From a checkpoint of a small transformer trained on Wikipedia: 14 layers, 3477 steps.
MLP neurons of a small language model. Each row is named by its layer, matrix (down: output weights) and neuron, and shows model dimensions 272-463. Each number is 128 + 32 x the weight over its row's rms, rounded and kept within 0 to 255. Numbers have three digits each.
After each neuron's rows, "fires before" lists the tokens most often just after its 100 highest values on Wikipedia text that the model never trained on.

L11.down1114:129112150101082158108133108126113159098165130140146140120108091124130168138107098073115139142118096101162062149089122219118143115108103121101142156123103083136085170129119173127215140086126135117078111133139102132086136110128140100127111108148082140123132177147167135115124117112215093166112194103097122203135119108206130139146157119166127095092103146150081123144154124088157128137172108194134107073104130152119185107188170190144153169123059125118165102092142093072075063125112156074090107115093090170181128163076090129174133127184060167138141091129137104083112173083146133137
fires before: " |", " .", ".", " "

L11.down769:158123123138152147106159090141108111113105145114094114140103071110133087129152096202146166118179196100148103165063114100188153086158115117123133109120137132116105146138112070105056166136119133150126148101118095130168156107078173104108131113067091081127198112132114100168126125111208138123103133148066100149118135202142148119103099115110101117145110092074108151184160160100142070131151204127138119133103221063114149168138110130130173129136151114100111140109113106121145116095121093134146171167124188077148096105114117090173128195140172128108096146079128190067116143128106130122
fires before: "9"

L9.down480:101127117134140102093031197092136141080075074138148039135103140097041079124149143137152122130106120100129148128119122143170131133062086165111115098180055137099125178143124125079130159111153083102094156147112082124154100058115128106113169180120145142113125101126195094156104121111112159185038100101146099124128141110114173179180093096179145157125136185159094105143082092108185124110106106154092155135113146125106109135139130172144076093114132138107130146166171163138091071140098134123125109196101145103107099124179164149098117141155146109192099101157119127075079110114098165107
fires before: " ", " |", ".", " .", " |\n"

L9.down1724:129112172150111070157070065111140114152104200091111137102086107123155086138118158140116095150148113135149070100100127243183121198164141122148175126133099134070116139164174110124148177126070143122089176149146120151165112149115185136141104124098211115081106077114075110141145133127200124131093144155141095082105142175145128150185136132122115161088102142115146089089152181190143109101117165153113113134143119027145123118107138103185150169095158181109195111105125129128127155135114131127187120147153156135147150208104143148120127139126094110120009125124129127102139166159112103144
fires before: " ", "born"

L11.down1672:150174146173161149093108167076131146112200161091184139129141125112140169154141168130113122151095181109186136141170123128133083069127118153089144095158104108132139090094097123147099110117166125131191140181133145150156139121133122138117114121135138078186135101095155110090153159109000131103119126169145095152113120120114082107139172086184088147154166075102164141114182146163094089155170157187101118060153150097129114114140126112146111108147145162157131137061153131132138142070115168150188124171143152120125125101162090134147172125091132140096149158142144063126151130104132109151
fires before: ".", ",", " in", ".\n\n"

L9.down1935:122161109100112122150148122118072148101127123161136149099094086094103146156127155114166139190212089106142069153108114134094146132090101055135106136068121137200147148065144100084077158134150137175140128089126139118111158136130147098135059115130114164128138184124141139104111146131000156119143137094126150166105128121179123128138127137146175147113115090137114157087154091110099110117162145187133093148106144170155128118148144108188131134082133126102104113098102090113152120070131131086112075119069121118119110144200208112095086057113136189102145092137118111065106152101181157131
fires before: " ", " |\n", " |", "-", " ("

L9.down1716:147148169158167194102106154114120100116164132110191109193140162137089159141142059144122100134151121116121115144124115114114179102175121130139112130152099104158120083091119070159116110166133164111165135124096096087053121152117076152157105157106176146096148107138110207178168093118000122121093144160143066127105074130146122121110180126137096098140141139122161146086129124148124050138161155062091101170070109161125156125126089154102156148124091150120126090110091073134137107144116155106109106097120111097137110184085155112140159071100154107107180131123201144064150124147166177114
fires before: "–", " to", ":", " and", " |"

L9.down73:129125141121175131122105120120121112069165133092153144142188155134124223152127161159169121125124113144159180161112160115093092140107151099119146162132116084147168145144143152176145176122094152114148153108160149159126072138129131209102147162137107093117126121169098152167108155154080097155100146132124105069124185161103092169100088114112118175149103185129095143150132158114085129095127123101125150126117155192156141191087148096121149084160134150122133114120151086045131073131189116162034135088137170098090133127134147059080137141084183148115115165072160188067121092091160122166
fires before: " to", " from", " into"

L11.down1108:080078159122141132096116156074125108082072113131181151120156144139111121150083101116147162153148176164121077126161135163186101129162108165097128129112122114135180056089120122138097161170081121117096177137150159058140205126153091142090152195156053110111138101117126142135160132133255025160102137145110146111078138111147080197119133120131140126158137139112101110104092114158196161124138173121124124178133141083131165063180173124080094094140085156175118114152145133085134086074161143114132112087133144132155110191154096118141120123127084095124122121114105121057142085165124133123
fires before: " |", " :", " \"", " -", "2", "."

L11.down1924:174120119175155152140128142133092124146114133127091100143043096113118166193156049182072101173090063122169116110126125114127158068167103096063074160145079178111149139101117122110157150133125158118121083097093111095157163144097133101173138131127105106170148111153141161150166107106000099136129126108190112172127140098169131165128110149095168121156163117057168135080119195113162134155119132169144112132146152148162135103128131148143088098157126121109109135125138150107117060172096134074135120135113198110113100163089120085158124155133109127137129139066153116066145161130141194103
fires before: " |", ",", " and", " in", " by"

L11.down770:170128144059093096153095138149120148152144096095161081098101089105102105150085141122145130131186089103108138167103127083140144161120142117136172091172159133122133139154109137097188155124039147132108127156129082096089164146123175190108131159178127165062123191141133208119111056099255100126145155095107157098149134185117099150115137103135061142120138076167063125104089119142189161069140183114067103080095089109162098100147118172128122132118111145119105166166063163140166142120173051115078187160120122106136118156109137089115123149104115140109106105109179140143140136217167156118
fires before: "0", "1", "2", "3", " "

L9.down510:141033143146054107163116148083124065131132172095201163104105097108158137121174102142152124159143094058137070121122139084121186135169155156078083147082129119133129144154140086168069118170067146144114132146107100167124164143088072153138139170139174115133088103135147116096129159156219113222101138167107106136083169098123216170135168152148064136134169099155096135118145132085177159142092187153129121123127117099151119051188140117099174081142143141073140118086085104101116127096173091127087171177125094118140103194136133125086097101202171135171097158205080148139196169111154170125
fires before: ".", "°", "0", "3", "1"

L9.down1998:167163117168051154135121091102114107140137138140127098113177145095134127164160159097149139117110198086152123083134169143075118156172173098079192121066135177102120104118148059127202117103115121161164164132089157106102175130142099095244071123172125120132110129122138194094115098193114127136125177085109175107104114106130121195140108161125182041076072161119157143160109157134119148157148118122095106113166132124119070102157117114097167137192121125081128067108169113160136141115162078169095173158090143093152082101131147135194113177121100131153178125099073194147151170110146170109
fires before: " |", ":", "."

L9.down460:114146075149137141161156070091140184141198096171118113143072079107061115216171097090152170142096176087135111094123170185102137116171154171165107085068146118115150128140130112141152109140130118108097058126093113130120151099099119086140095103144106066166164138106103120141105123119010096150140107070194153180114079160106113180118054169166131146109116114129233147100124123113105168147122118167113102110169130129146138119149152101153115120187147095121153150112147166096077119144214107148132192159120143136124116094081190117129087196063076113137175092132128179142170122105172132135
fires before: " |", "0", ".", "–"

L11.down1117:155125170053105161138063134143093130132168183137141216122117131163160102099141069099131142101134138136118180141162109160125192125105094157078130127143119097130049142073145069119161085161149117142152124164151162130160140139097112199142126123152084117097103091154144088123142101174035110112131100092067171163095141117109153108099110099158120160096238149125142128099139119107156110131143122152121163160048134082110065133148110072140155160151134089145126112141112147164117084153159156154103067111142132118080159105133115086079121114119130105081131134085139121135155161159199124156
fires before: "s", "1", "0"

L11.down306:130061181124141143204089168102102066142132140112116110150111087105151096097085132106118189141144142118127113146140193127145156107098129091175114106163184172142113107112123139115126106102076130132120073138134087134137127188152123147172147127099130160062104124163112141164104116094040123140138070160147119145099176104171121097076080091137176178138135087108137069193068124143089111107126111108132198157133098167125135112132136131154137078129188149136139131146106145095132168054087129136135103109171169152087104141092150126133110113133103124121065158174105043187098120125097168145
fires before: "0", " m", "8", " metres", "th", "2"

L11.down729:130141188140141164085156089127169116107105161160088146158137071092101116097144118170148141144115122092171152103078113113155104075129112119151117134131102149089153157102160102163124158126171127117148154148099177103098196173161142154115183117177125168109164130192142098119167163083000107143187131160137146115127140123178132145171142115133109160170146078178123141038186140150137081111070152130139134096194175092074124162099071177138154168173147130152118107110137142137143158153169159151098062173078110151124098137186089090113130120123125117103116071067181103135162149101164146163
fires before: ",", " of", ".", " in", " and", ".\n\n"

L11.down466:108153114123130174117144097114109133119118123148112123088146105130134106188118098110140123111188161193088139121188113110077085119157127099044102127152106106094115140114140133122160161185128150111107155116117115106112120165111154173058067092082123164128106163172120148143101107157213059131149133029147173124143132146110123155130144118127156149162125165119101112137150203094130078162198150107143105119147184117153107114157096114104139146160147118142131133169092081160102107134115119149151131161108108086117103092131165149103123100142057182126121084170136110108094160081069104099
fires before: " to", " by", " with", " the"

L9.down745:095100123098148150108143144120067138127165147103111121105085116099096110148106175106168129105122052157089128111171133100176120163151138105137141049140105086125100123098084110157116131115134156102127143163040123162147137143083082122120136166171153152133106194080085136168129098149130044119131163145168118154119097103111097140124145146155132168164200128088176121121106167083149119136131203114171044131196089109074098078120089133117096096198116183159144148099157082154144124171077123115193132145114158096220151166133123171116053131117162180110116050105129117120115114115180128160
fires before: " the", " his", " of", " its", " on"

L11.down1648:134163194054070140144128133148093189111156149239180132098059139167177146125118116109119156167153125125118155129117128153122103060129136086108122114124167144088124139123150105098089147077119067188109074173098142122116158112202140103161109073014098121150099212128146177138134131144202056115060123179128184171107184210211146145145135116128134091137157072068114130105124092121094108141053147125114070103133104131204136149120153113161164152121128118131093147134152124158110142078127154109126103125151135123097105080143108125119138123177147130185164108077138124134137039123131189065
fires before: " |", " =", ";", " ("

L11.down26:181110130105201128175100141063139110130123158116087140095127165146119138188144159143109124141159142154123141129184119075051127132164154132124128135174205134105160213100140072161094107143131155035101141122059152088099112118117118198161130072126133146119049153093079153163118130136046116154075108147125143140150158104144131151101199150113111127190158125136137156155096087114117113144064145072125111120088103091144163118180037120130145197112136110155067148195107095142121086154116134124067164085135185112096143080119110101089177100159124128193144144091177121086090060103171084082
fires before: " to"

L11.down270:126142172062162130127140206159153150087102101110100135106165095078072175151130139097136156145178109115100081141060108151133044089160116093107147090100117181123127096102152103124102085075176073120116118157077151110174156130106134080100142142093216111117149089103111136116125172137101188153127087141164113130089141088047171131123221085165069109135175156087103107163091074134152150134135115137130151148150152147068164097154093108142132146141139098113114127101154120101087113101085136093160153190089116137049119140137069153137100074175121101149129134141144140146150119140130154131
fires before: ".", " ", "1"

L9.down1908:085088139144123093156194140071124179147137103089129105168156088109108111186115122131156103219179106141120115119163129146134126106150160132081146092153122096168108118065115134128126127157106148115126167073174117130134118181109077144121131109157071112154165182040080135112109139136028075144081133146161164144164106121143145121141126110139105111142132128128135175143096085104124143097106176075087121115094141148117165098177106110094096127040117126176125114128087109204138162079139133153142114174133126089221188050103174078157090124066140075140160066114157079171118160121145138124
fires before: " to", ",", " the", " in", " he"

L11.down699:167174143107130094104084197148143192151176151130086138129195142124103170101140142132115114117135083069112118107202085093129127165151140085135080123106122166174134137105111075113152074083118146111087103122083149141108185206087156143144131116129108158152057120108169155091123138089201118170164181117086165156100149127117168127159116155091168103060161091103105074075101066160121153119148139140110139147183106140101034101080053153118128194185159087089142134109135127126140123125103145145129114095162083088140118061139129130070181131150073132119147136115113177102177127161125134150
fires before: " ", "0", "7", "1", "6"

L11.down52:125187122139089121095179131095081166138129168134192161165109087180111110184168160120147134101102109083129131140149211151093179080087130122099171074194125135114115115037106091166064178115120140094102117190107153130118089135104109087158100130160090095154094138150110153157114122089129200144131093160136109160110180080112124154154165112116163155113096114110089145127140151081141104159164150148090179154178152065095062147150114092136143091137124093094086107091121122144117110103110183148102114175174122109097143142130158058132080173110121076096116126073142079115092124120177103095
fires before: "9", "8", "6", "7", "3", "0"

L11.down1333:153152137175153117088123088095147174121186084125165109157132068136155098154195151130116167147105062107105112122197172156089132141117109117063100134188106169158146090121101109127148154148180093099114090182119150141179117162136075089133157101103100089255125130148103143094092121121150143093080149093173117087129158168068143085155137134168087090106174095169195166137145125161116119159057090182161145105115197068120115152118151132106168105193195128126078108151104142171114059095151079140120135136137111117097133177148154097114132128104137140069131125070095112090106118076092155113
fires before: "1", "2", "0", "9", "6"

L11.down1180:161167065107096133176112177125077082124085083158133132136199149121138129084087098172131105103148117069124116073123153176154161166059152126089100116185155145118105149101166102125106156181154133116081112148123133093107122128139135166145127135127115104135144135091138085122123133132074124117123149078136157093139139123132130138117170176162167131166005163111086139139169112158098115100129164123121122118123147124170166122186118179155159112127157173170135091120135104152139115161065088139042166149099108127134110186083062154107128140156127078140163178130086146172189116180081103075
fires before: "9", "1", "8", "7", "6", "4"

L9.down984:141115090093142140130137129114165098133112085187125109123122135134159081149149132182097145123079120079151157068099120111116184114129110150086142198195110113150109168149104148072135152123087120125123098176098112119069129124107123100167121158075110144116126058086119132185079140150000104098169136102105078124113088131165169129077146132091096077087174121137099128191096102189153082118146203125095140115144132093161066153153107127174094125093134122175111163116094135119115122182168157126092111122105164125128179079073168161136187092131118122130138119184091107128103138135088154162
fires before: " |", " |\n", ",", "}", ".", " ("

L9.down1084:126150146126122101131165210136153108105132116169169173118185105119168134177112109104108081195137103126125085093100132098107108114128162102133076155105127205108079150068127126115131181130120103141195092119115154121144147147126165186172175122098124131081139104137126137134169085160202169148135209082172101119112122179152153134070160095055144103131147090134120137098144116147135123110140131097133065098104107107135141158138160123109128114151043139211114067148108146134112123104160107126118145151141163139103153144127186121146107083074094141114134136184075159101142107144135112076
fires before: " |", " |\n", ";", "."

L9.down1308:191119149070109097154107139080136116108098098118126160144109127121179119081091070114096123072081145117136146133111096127151166136176127115114113185129145077077061118183139102147156159100110114125106114140114151143158137115110179123096123148098125156149164133216086132134120165126255121169103188138089092144147120190120108140127161116187133084128154104142175227146110090185125078129107201125083104115114159111171177147062142126178129151162120085113133117127177136152085141094150072140129095154166120116166095219062145105118140074142194104081160098190134135127130148120149092195
fires before: " (", ",", " was", " is", " |"

L9.down759:187124090146093140164144158097093122121170138112191137063161108126109134087192076155153202115151177122165146123138034176099151110131107074142180141111120146107122150191183080161168121149194151106118163096114070101106162130150166115102181114151110104177181134111118080154161153135157109163153146138100103190155184141174113106127111112170111143152118136122198119104170155144122079120145088111151114108097150070146143112078082166092152074190086129107127101125160113115077177136082120133148099117125117155149128138146125071137103120120161177161150140115089157117217100148116178078
fires before: "9", "8", "6", "2", "0"

L11.down1420:092108160197198094093162118110111136118158150138121129117156086087130112194130169128143161122142142110136150093087143125146092126116153125103132144130167109070156152113128120159123097169108148086066139171129116109120180150129133102077125162079110156117155096143122148178032117120255188158156153151152148070119143120090133073068132135135150177162120116146105208122143124114131143112101161093138176136146155115139142176116154126118135142116111159141148099177093166164140103153159147149097129114114141151188084145139121154079124144106105129150108167095146122123117110083141099162
fires before: "9", "8", "4", "1", "2", "3"

L11.down1387:136123144109174092116157167147159112121148143134083094148096090097121093101091120200198066124087076100145122102181125159151153107156164105137159127091075130137099146125083141102122137127128163135141121115103108104081118134093095191124255133240079148165060123085113121164079117103035113131120112134108075137170146091076144173100113087137181224101144082079160150088130098068080101131122190124125109161178127153093130135124184165093165194165117127170130228078115110090143133143116107099097149098103126100186141111141126109100105123153163142136090100111155155141113113113119065082
fires before: " the", " his", " to", " its", " on", " himself"

L11.down1893:146119182135145183135110162079117167131168147136134134132119137162134161100144082147142191046096139114193161188163131143142144146156129162072112105167117086095132158125128086140129110156162185153103184084154109124147066123100135102143104138138181125105112104100120061169112165106018211117115127098199140104221149071195115084159124139132106100110134104104147112141102179102094124088105124133129102104163131129043086106116102162139126134168126139107119121034143114152138150149111160072119143144202137062177112150177139062072069120110126124157139134116100056092174143141111112135
fires before: " ", " the", " his"

L11.down983:129149109139151103121181101142178081162185093110154146086152138080075140138142063123102086143122077164146112145176116152099175143105117094097090109102136112129144085126137106129182183124185123098139115110145126102125144118093162219150133059107162085084153149152086124083128119120000085097164078172112119121133127125124100126097159197138191099122139123121147131152116176074160064124123081128078138117159082130116166142198155120184057119140085209095113123130152090091119153068098135092123128162097118136086099082103075112131134106110166136198130163114136115147103149131103095119
fires before: "|", ".", ":", "The", " digital", " as"

L11.down252:161088100167134139108132151141105091137104114195155103129163100054150077171170139086088143110115121078077127109107135130216045129089160115056098115137145112136160161155115089130111150141142113168140148109140158151154182165137101165135097103088089174152098134106115113126130145147157138138190149058146051126173103099111132136133184114164110123118133137094120123139155124150127123147076135111095087084088158084063127065217065177146174087171101157151134142137124146148131165115141124162177113136156099095140096176140089118028166108166143118123117170151115134128120147136116171136
fires before: "0", "9"

L11.down583:105158087155086132123179158117117102137090097111130146144116146123077123118127106136104141138057115174166092143107104138110199147123077117084133122102229200113089075110125083106127150114195137137148084184105107148152182169103171081147142112115083116180088088158136166120174093112140106088055182165137158164124147108086155124102139078112130110099127097159167100160109087158162123165147152121160168168131122100123096129135112134196202135134131169158155145102101139178108150150079135121129188117160150086109125161161067091122193101117189108114099113075122129116125131105137119091
fires before: "3", "7", "6", "9", "5"

L11.down1992:141147170091255103155088071097138181083162121079123160069151121118081108101131154117130185186179074094090122212128100072095151108132107101126159131064088114098140163169137133141151098127149095164113096107150133084158091154117157045150121139151150158104118159158160109110172193116143117097100184144130117100115197109101114134181135098079124156116108139140149095123194170074111101137101142142101130162144148074161122109081112117120141120199155122134153122108152154175180162136121116180104126116118113093113080119105160112115111158120129129165155075154136172133096098159138048119
fires before: "5", "0", "1", "8", "4", "6"

L11.down774:133158108060104112098183101129135120104102074088191079106192148143139160121163122171139114172100119136086081131135157155150134153126084136095148085121173153095143137134123104133111157131176098199151133108110129123142119175110119096084124121084132070143088132072075152156155106122255140126145116161073140118036165046158154108131126100116125136128140147122108121094095123091099122133140146143225123079136124088085080119069115070089170107148137136080109141102130149116161157162133120123143136125140105111123106174144124102102111114110140140087153102105197093126189116113060110096
fires before: "6", "8", "9", "2", "4", "5"

L11.down211:136121132098115064082196135118159137126150172102083146121147065083076150181149151121082140109125135156170135097155093070088158088116194089122127151096126106161173123172115091166112089182133078104106117072066177132147125138145137134130146096069143148132095162116040139144189096149145066109039117166093159106110141115128097135089098164142142093191106165139148173087114117106154133184157151111204125085159123069111167127107087142144122132091161117137130139160198093138113101093112115198130108094162158118117106079073184128093109095149089162091115097137220194131109080112121096110
fires before: " to", " and"

L11.down835:137116193116136086180102061129116161088156157114110109120188144147099169104134171165129108086180086137157131127138179108120143091078121139131118092142120138180097131162118155093181184106076122138091123183147149167080099152175145113139130137115135112149089098143110145088130123154151153123102186150134153159086162051058171168121067137129171160191160118096100114090137102102168172090134194088091191131133151153149114153080167151151158166156110134148123135097090140184163104129117127189092167133143083110206134175124101084114104083105110182123122136088132172130156084132086159112
fires before: "0", "1", "2", "5", "4"

L11.down1519:085158106151152182179146162156158127058111101127055120115133149172196064134099140087143161061124120182102168132147104103145130096123128149158116080151104175156097143140195099127174137086141148156194162083159177066113111133123133175160140147126179128202163165144172172139122143140165158106139112108138090079125177102140200161105139131126122091092183140121132123107136151174165073144127126095143123140166087086058144167115138155063105118108111073158127129126152093173129094125106098185176129145172147171091088196168158162164090071157122107100116114093059080124108114197148136153
fires before: " |", " households", "1", " of", "7"

L11.down1861:132107080159123134153115157129163173118142077166127166138152107120137112133117118064117175116165147131132138144129167113167115164127111191143133120119084122160115110059098119162113142145128148128100093161120122101121165166127161161106154149156125093174092136138190172087115147147205070111134138146139062163090134192145178136091130126100087162125078118176147128111084104160156137130147117109118119137128147155119109146114147159107106106155155130125130066066069180070108134108083126162112137204111130106085182123057152082142185080120144139100135037156128122155129117154096157100
fires before: "4", "–", "3", "6", "1"

L11.down1395:116180139130135095129186113154158143122147115148130093169150157131111144173102139106032120101132145165146095136167110160143160186118095164131027097163157096150090136120143130111092090126137123089144166101106086123186103107107086112113134095187133116089195147107152098148111087105229166126104118128142121124125138124147112126109192117101104120145122059183153111043143105167117142088156131162159141097162246172116068078116136125107080191079143067098139198127068102088136089035152134128156120133177118129078115205134144153074112126138125139093151070189109137123119130132127144074
fires before: "0", "1", " km", " mi", ".", "2"

L9.down1438:125099145109107097124181173126133117050088133063111165125173116124091177171109098125115116107180113162149126104174170130138103168188092097096141110101146130157135092091169113148148151124108152117118194171139105124051075121131078051110106123141115044105131115143111178201078159189212151083099136102086124149119156124112121097114136118212127071114112148116117121133192190129127146141149138144187119154169120092106063112085129117119116105105110139135152134139110095098113183125124114142096120089132125131109129086047181178182157151120116156087120141138169094112134131141120076126
fires before: "6", "4", "3", "1", "2", "5"

L9.down545:122118075091154128133152129121168076135127150147151140126163118154116151130149131132109163127126115093141169110132089137139083154124107151117090112146148123109151167062083160096109110091134095124099134105121129085117144121101098095073084060143145048201198056115034123145160113121203135111121138087106133080135149135171146109090099070156153093162173154129081179095184130152119145189143081151184123106080148125094079137142135153101108168116103095151140143141167139199100096142115147081167118162122095115103120081119119141084150100112054131167092163176161120117090115109113105111
fires before: "1", "2", "4", "3"

L11.down414:115092151101101127116129101080167127090110126142145091133138151151136127088097140126141155097090087156102155146080126100134131178108122086136148138145140102165150111154093139107146190072126143100157158122127136148128118107132167108115090125145165134109139120149108123138135071094000082128137152068123137136134179116174136121110080138152135170133116117083107153130109202153109165156121125136170137135167116193133133121164123110091106167121151156145145157133106116112148113085146093088129134147132128120147129133127112129152128076103103124092122175117161124126183132141169126117
fires before: "."

L11.down1839:131136141116113144172138099130144080166157078094167157158153106097082122107119160141176128110147110171081150125118117127078127078113113153152141139149138149102161154140127132120121123120115155145131129071130106089180140133174096095125161164101182136130158091104124132113107070182235161142071189176174099178165129131131124105080167164063113102178128119107148115141124132077121143145164090165122124162219111194151183123125099136137076240093117086043126128141152099115116102094144089140079145059117070096128099109191067132128090126118129116130166133130145134159103127064127181092
fires before: "1", "9", "0", "6", "4"

L9.down195:109154123170125129131163112127104169096067088133127115188115111108163095141139170070140160126088197137179095115145130130171121100158108159108103122166077135102151121063113085109125114099160120109115099063172114100114118132131152120143086142130154113093127137148127101158133153141102110124095117077181120145122152149076149170164138170111121130114128072104129156148082105097111069146093078154025150131139070130129089163174102160130106101097100125130078114146181140126181140137072087136140162122121131127119174064099143119143107136103078157198142095121148120119155093171125173050
fires before: " into", " to", " in", " by"

L9.down865:132071086128098153090127135058133139084090119128183100126151134187170082151183166134108155124142124122189154145152134116095171186161143127132093132081168106160165134126155113091104164150150100107163180109071101120078138145138162055078150135132200130180109141138155107094095118101013080186160120068156172104106102171153135121124122109162151141065149108151128109110114156128129150131091110101144124186112166106127158054092130073102102096093142105087158100119099137143148087078114136144127109130152180135124103174149089212184154101124139124146104152131072155167131109126164221136
fires before: "."

L11.down760:172078109141115121194087110126111130123140140158182108122113116125159104119131104185127121092071163124164098084122185121057153144144117084139096129069047125109137166105178150162172224118132131064111136100097091108089119127121175149100130107154088084118109080152156129153106176046124118187121185104160159121103168140082150139141112164140154064100123103125107084067157092186163143082112084207163100146151100093115084137117084118125090147090126154087189093141153161165095154190112148137144143149124148119136139111176091104150066060083121135126125118167123135094176138164161087090
fires before: " "

L9.down1847:129161160107100156151091140097116132089117146150119157053083117132177140148145103104127136116031132159136153131158070104168121104117146093142179144178138107101145129203119176118083198083155124100087145216128100180099147123094118115203145144144084114103150073117120092105201105096061113145114131095135112109135133122131175126187105132138172172175114121168117139116175153103203159105119141160102122097173107097161076088132123123107053111135111049125125129142100146124134106072113092124114114189076127096064140156148063098125070149097121092134134136112124150125211123128116115124
fires before: " |", ".", ":", ";"

L11.down1396:130132120159096089102188105182141152125110099065077116146168152101131162130171198128118132126083140107100164162169203131190146213079125122117113162131122126126120145121154088124140092193106122135124136139093119152193192124166213191159152115160089151121157099136126135163133141122115159144133103155145116052108138109079155107096175119079150136113088134098117151177119131146144103170116144095121114129113105125104146080124107134131125125145172172113109169159165131192079098153168118131161149129135122115163107165149087158124127101164148122106104047115155099113097178140153118098
fires before: "0", "2", "6", "4", "1"

L11.down991:142145169096113133134114160060126127090147162140183102180171130140118076133143144152118086155102106099108173151163153137131168149155121144084089163115139140162145182113175106146088144162130160131136142106145183175135120106112135017109057143120121116059113169131099098097041164104053080078162120120062149158103142125173132149103150117131119189113121094120140109128154125185152182170132134096085103132146152125169109161160101165094169108131126101154161126154146150099125130093130132039180122109091108184121157121121148082147089151171101086113190101124083063111154150154152183121
fires before: ".", ")", " |"

L9.down397:138147098126132124140128131097130107161087131138088135131103139158119112197105079127088170132159171191115095113105142076153093117214203152121062165149100099104156146111131133123153193130169109136063133112092078143195146151174106131108075112158123192120132118134151157170156172151005118171139131118133159136145077124084127127165174122101122064097142190148141177152154094136152115138156134122124088112183122189164150127154136120161109130178197112126101140176101066059145123087074132178144180119126130155083132097092077146056142107102139086161181128138141155189169111122116161105
fires before: ".", ",", ".\n\n", " in", " to", " by"

L11.down393:110136190171148167100068133113138146109089103119191097133099131093139166095118063148078161093099141103118175122107108099055163138107067069107105125113091082137124164121107188160131088178178107116139083137125145090069168090123109093150102125181099155130111193103088120107157152086097080162143090178109127121157172123194181154126121109112122118139066124090173173088123166090158162160170182110135102152180125133153081175135086168208127109151129190161134103061094100093119121127152156136127080159117075117157192134182164158106143120163064052079135136187144134106114100112115136146
fires before: " of", " and", " in", " that"

L11.down895:165063110116161088158119112156096114129116101146111143053135154126157098078097087139112121153156139162132050151132214115145141102187095154126145127124198193101124121158152108092113096138113124125208153147156122191150126157097091116165181144113157136094154125115138133098091101154031143128054086179069122124067141165186119120134151073109130163168162145089152198154112151118152089076131114093149154100154131115156161110147129145138161157094095109102145150164084090126155135120164165147114179152142105151154147155147103122136126146196068125137124171128214112118091119145145174115
fires before: " of", " to", " by", " in", " as"

L11.down409:106085153172138133177144183172057122145166153090163174042100092144072164107143123158103092181096155100124107152124145123153109155127093120147110109076137157134138122086098111097182125134120130093097137132122131110112098096126122121131112148170131157125139081153100119106180112118051108130231147143186097105108107101089109127142134134079130132088096131135189084163077164122143077168060139154129093086183103082067152148080122143172164160132091122113101120150146166091114125114120127126164117140093135161084142127101134113170158088217076122202101123127092084178090115101173148098
fires before: "0", "7", " ", "1", "3", "2"

L11.down680:104106068127099192143152128147098107070113135100061089082153116079134109135086122093076122115099118200123109157169100161093149093133115130101127078123147109130144130102169070100147165111130083181146086176124076063183170134114144131121143180158140138161106085129135086134134073143112144106130126118155113112121090148119143129117094087177091087103099083136166148091135152138068103132147130147103145071062161136121141131093107121142165103111131113122077125150187162180135125169175132084097150137168148141141130135148134121175106124093171152182170114132115089105096137134133125167
fires before: " |", "ated", "ation", "ate", "ating", "1"